Part of a small language model's weights: width 768, tied embeddings.
MLP neurons of a small language model. Each row is named by its layer, matrix (down: output weights) and neuron, and shows model dimensions 128-255. Each number is 128 + 24 x the weight over its row's rms, rounded and kept within 0 to 255. Numbers have three digits each.
A block is one neuron, or neurons of one layer that tend to fire together. Before each block is what it responds to, as a language model described it from the Wikipedia text at the highest values.

Responds to: Day number in dates
L6.down273:132061119131130133136103143151146120122120150137109102136122136144112115134146113150127152151153109094100103122143155178171086125114125107103057143104136092131144120087126153155154152098152152125113117140112120150143090115096103093122078099154092115082120056120101156141099117110105115095072133116079117143119103112126173121138107157110126151043118118148136144098127126151136145176132

Responds to: Day number in dates
L5.down768:131132111171191112167157081128136157147096108105103121154118109138146160138168158174155130107140127104104164125120105164145090136108213139118102154120096125130124131115138147141127139097105124129092192140093140170109120123100171101143092126163121120124138053139131140140142105142146108137109069098076168156140140094138155124117089130123165127104165113133100129146140111157154120132131
L5.down771:117128139136108185120130146169093086125120099104128109076138133133110131145147138131120143148138095153116142130169126086127117136096147158082166104128094126162100123136141169145154127145131153104100138173140108110142138119107090158165122147125092119094104084149125121109177160129157120122147149149151173109123135107123122157126093125094100137128132129124129126143105108120107174131093
L5.down791:102118127097139104120121158123119107150174110137139121128102133144119149123115119151110142144173122173158110098124136151115125114118144110113129142128187128141141136131143139138111096119143127143116135151115155083171098168150120108132073158129109118116127123129121101098163148120117156142130134098133104096084101080120137173099099143136152136085100130164143129102109139152150132125123
L5.down1394:100068078123119117141145124095137134162123147132122077084108130151123136150142086124116121118117181140106101125142114122116135130142141138154086155133132152128106083133142147137111153126101100161122134159113168088118120104091111153118111169122135146136124136111112155090108091169164114132169125122151134109111127157172138140088122124107130098089047100110097118105122126132101143150128
L5.down2048:161131119148131100143093176109159098117110090116134099124133154148142177125129130142134135134105098123139142124132165107134152139063173128125109100089164135113103116131130118106140100135112104131139126173140146097149162165141093105151105111113128113131143115115152095156111095140153137120100152065122143107164103130088149160104135160097135158099131116139123139143149096151152125150171
L5.down2253:194120125138206114140115141139123135114112112140119106136115143112103126112142115123150132156058128134126093177115128114091147142106128123138099168115140163116141130143074103123087165132113095112118102119102170146137109063103135178159094114155159101123114149141176138118136091139119090144148126124131085133123103139149156155153089140128105140155168128173123081118103130136146136083144
L5.down2527:104145151173159097143114140105148145136116104130109103166128159153178105117149155130152101112157150124095148105137100151082130169103129146125088120114163141091173058092141088140125124107125139135112119153103132096157153199121160079130162078130127139120116144166107122151134118129116113119171102100109166122127127140099102137121118154079105121136057141114143082087116078169155118119118
L5.down2747:111128142135148116181120092093105112124119102094105092084107134151123138125150113088152119146128138151136127121111094115140092162123124119139076168120192159121143127120099126163108135144127087138084153159106164147114131103117123117135115135153113144120108100115090152123123084146147122135127127163114153121095130085146170134128128167061127140111137132110112123115112137134135122130146

Responds to: Start of date ranges
L7.down79:112156133138085144183133155089118118133159133077101092124127139115134104180119083089149084090116146149133099136098144126097127117073118134113100117111110140107123124124133127141079113144166128153133129145122144164115138158115121114140164117153088127139092126157110152100108119150151141132144162125135129099129132148147127110168091148142107145089139150115113106148149127112127057152122
L7.down188:100169072119145109106139113120094142145122124153119146119110118128144159108142169131093098099150106120167100118162132130099128154160074163093116105113120174133130144144119113118134104161154138111074125112130139134108111141137161123110145132076122126132129126137081158141112128109110138101154107107169151161116158133134074150144080112141106163114108109121140113130102101126141128141126
L7.down389:105151157094133145137098123108118124169126119119145131102107133135124127140129129143088118167094083132130090136099142082112096148159121178124158131155142146123099116113163130138144132152163068136135168111135107103129140139115112121114128112161128095107149085158161126093141088115178162135159131128138112120180125132136158080135179140122140118109110138128123148085136152157119097152105
L7.down599:110183143132144089110124165103141155128111140137140147144104114116118079144104154117164123120126128158121124127139155120078124165120144143141094119123130146187129137107111143100158141140134130149130122141117128109118141137110138105161103142145115109119158151107153153157086116118107142115152135086147115158059129103109094121138138160160127153131098133189110130115136115103157101181149
L7.down1253:100121125086110127114153092157135144126158130130113130157099110117142102144130139147114154124126142102145153095114113128121136103154120135127111145162106133132169148164100109114135135136148120114120109126173162132131107133122120091098133103142153124125178117080128154123135150096111117137155155120152128146128113149130124090104164108153129153049137098132058183144139137113079128113144
L7.down1386:089149121079147144093147150085170161117121121166095149159102167149058113159154130097130112124171116130131139091128122154071140147174123163131107133139124112154143151116124141132118137123131083087141116141130155108083126112085124092133107129135130113111126104116111165147117095098127162126116157094126161121119128109161119134146151086107128140078107132147095152140120108145150145136101
L7.down1825:122121147115149098132125186134125144142092086109134110132120112112093094155127175100118127158146130136108084107131189139124105154130132083177098108156125138143139127110096122173157123156139154155122154114116141112138140099098091108114096142108113137109086140118146133132120137062091176132132147103102120160089126129125132132106159130159144120126085146159092146104158150140142156111091
L7.down2490:151130180111073126145140151085137109157172150159107077124120122091156123178158166156139107134107127175150123107140140151092148112129113136130173138099142113092161126102131095133156108101121139134097118127159110125129126136122107153152137119160100152103144108111106134178168139122129126127123176130118121139107108116071153114182150141068100082169107135098078135136108140147141132117152

Responds to: Set-member and example markers
L6.down2849:165107125136121120158144177089116130127125163095111139151083120139150155117142138132127156111144096134091140141143171132133135146143176123172140112136125125121122138182110111153109120131122143134150096121159140130118162122130134173125091096166193120164108130151121101126142141153152124109138072103116136118137106151115151108146101146133135101091149145119087136153142134119131178128139

Responds to: Plural noun-phrase openers
L7.down64:101198132124136105146157165136155081114148141133134144152156136141153159124099121142114088149148122138093145104125134140101131112113149107131132156124134138081145124140156091163156144158073144143138104154126146111097171106148122138137078137109162104145097105103122136085157134123160121124120140151068163123169113158134133142137133120094140107045160167115162131139099129116150159128141
L7.down387:135107108143128153133156135144096150137151131147177177071106097100099111103141114128111149126105139129134107169139137133132154136097115113125116113163150138171112103135101122126106106102145105127141137121093130104137119112139142106142178115149088119116182128112159111168124113130150138140127156146165131130097079132107113143120131147198124165095096108111097100131130150083128109118131
L7.down1757:093116102106155171149140103161098140112098140128122149085124141111121143131178147155154116139142121149125109159141112176136144106179097134089106177145035132159092174119164153094114116111112111117124138160143119104102116082127125142138116135119149174136114112125141140156141090115126123134100120167162167164145109141114102109167096145157143137071140088148138071153164153086124117145135
L7.down1802:162133117144135149151145125147088162199109151139167159092108091093089119122146137111140130114106127129149073152134164132169115142141110102105127136183081128145077121123093138148111111107158137130141119129134135148162117102129136151172170089152109100126125151127129124152128111141098118128194132117165119129167119148137076139091149162161139110096124057112115086141145105074118104108098
L7.down2387:116169099106121167091141090138110143092150118154093156109093103150139113109137087120147175167131156102175115159131091126130139123122100154093153099145161179172154146116079119154116129127121093151135137139107083084099074120121135144143136109143156116112126099128141117119166134093174134110111087141149138172101083160113133163122127158174145158042107160146108122143132149071167142086150
L7.down2428:147117136126135102113096128131206128154150135101104070169153122129100109147093158163118124142119111128112126108114120148105143149155131138151155145117123111103126120111110130135143156124126137106124132149175117134120130133126116135127098129168162117138077136151107145119102126125168149113112148127115136152158147135158132094124130150104140112090159132146126110148150132125105127139101
L7.down2522:141091162132125092132109149140203126127127127099084085146126135154115122122090134158121109144107153132097146095139138100096182109183130102130146143137136141097136135108065105119128113158127157098138146120120121128143090099146123115150100108146161113135092143138127154134128117133133155118128124118137108143141118120147123081129136169115128088123142106161148159098152139092082141126114
L7.down2574:155127128122138157155103092116142190161152133157122163120102101092107085123143081144158146105136109141129086158107144122157121112136069112114109154159088080129131118119112158123115151099144115118181141119143118130137128128122127124126141122127160137113156126142159111144138130112104116129190152127157137133146099139109090121132134122172130085146130117153130136138131190092158089142127

Responds to: Partitive "of" after quantifiers
L5.down70:114158085097116167148120103127113124169115110115163101128109110135122156159136107129114133138150121096111120108142133087129090122115122145159113123116135154127153110090114134113127110117138145120138106122099100139128168128123162090141084134137081120127136149108131135132145091190140143190097113112158178146115133127145133126113120144116115132031121136123102108138128151155171143158096
L5.down611:131108113152140090101092196122119156099132133122124141137134143132112124106159099141162106130103098114116089168164092147135123121163126126085137119119098147135102122120108107174110128137118114117105074127121115150179122124119122113150147132185121136132107157140126100098151100140133135129125105106140137169136105107128120080147117174119110127117132128099122139143133131114115108146144
L5.down973:117136127132097087099153103087120160128132120171094140108106162148136158146158127192142151159106166186103101159142128136118124142110114148109158166166085125120099115140108118101095102112100117138172108096127107127097121110126146138142120143143178123082131093112130123143096139104064165126131096097148152125139142175122092124150142116130107164103131129090149116117077153156116131152129
L5.down1134:139154106104126131131126061112101082168110122161141109130106139145139137141152128171146172146104145101123091139141151122161117111138104143099117126157085095143101150105118127142100059148124146112117142131140098120168105096112126154133106090180119159124123104124165099110157133142094117111098132161186153066126100099099125093122083142124101126098149109142108097117124114128105158142140
L5.down1244:162106133112152094155152132138141148144141111120135139113141115130124147136187096131122115107185168142122124154120117122136148164168145096089144181172148103123142097119143128136156152141113143119100138096104073123156085076144159102123137087196150111099116131106120158136115128155139120109098125118109087154166140094079117070130148138103130139110107111184093110141173156111133100093122
L5.down2243:136141114150149144122118094151127125102150093106113139153106109158159095099177166124110144133130157100110156132161137112152148131132150104127112124108111096139124070114118152101077116114126173141134129161157140140073134156111124109136128136144133100100127116114116129145118139133117075099153145097128129186112147116105117135134080130181134124099174142111168143127157137147161147154151
L5.down2481:116120128153104087135099110151140103142093128149096099191104157147120120147142105144134144121088150103137138118147147131162129133148121115147135149179155120131171089116105154164151120143135139152136110129113145116127153131112170115133111097144107121131094122138145111151126139114146113103107136136120098111164150115135168155149109164118143128041129149145112167142142093107108128121141
L5.down2895:128137152127124113141114115097104128096140127186175114137116105143149185133121167152144125121131158140144118099117147131125132134132122119125215104120110093125094152146115153090102080149150116090108139108146138164162087115137103106179142154140111184132167130131150135130126138090108154151103138115172109111162083124132126090135120108161100161153114068115152098126085112114127103093133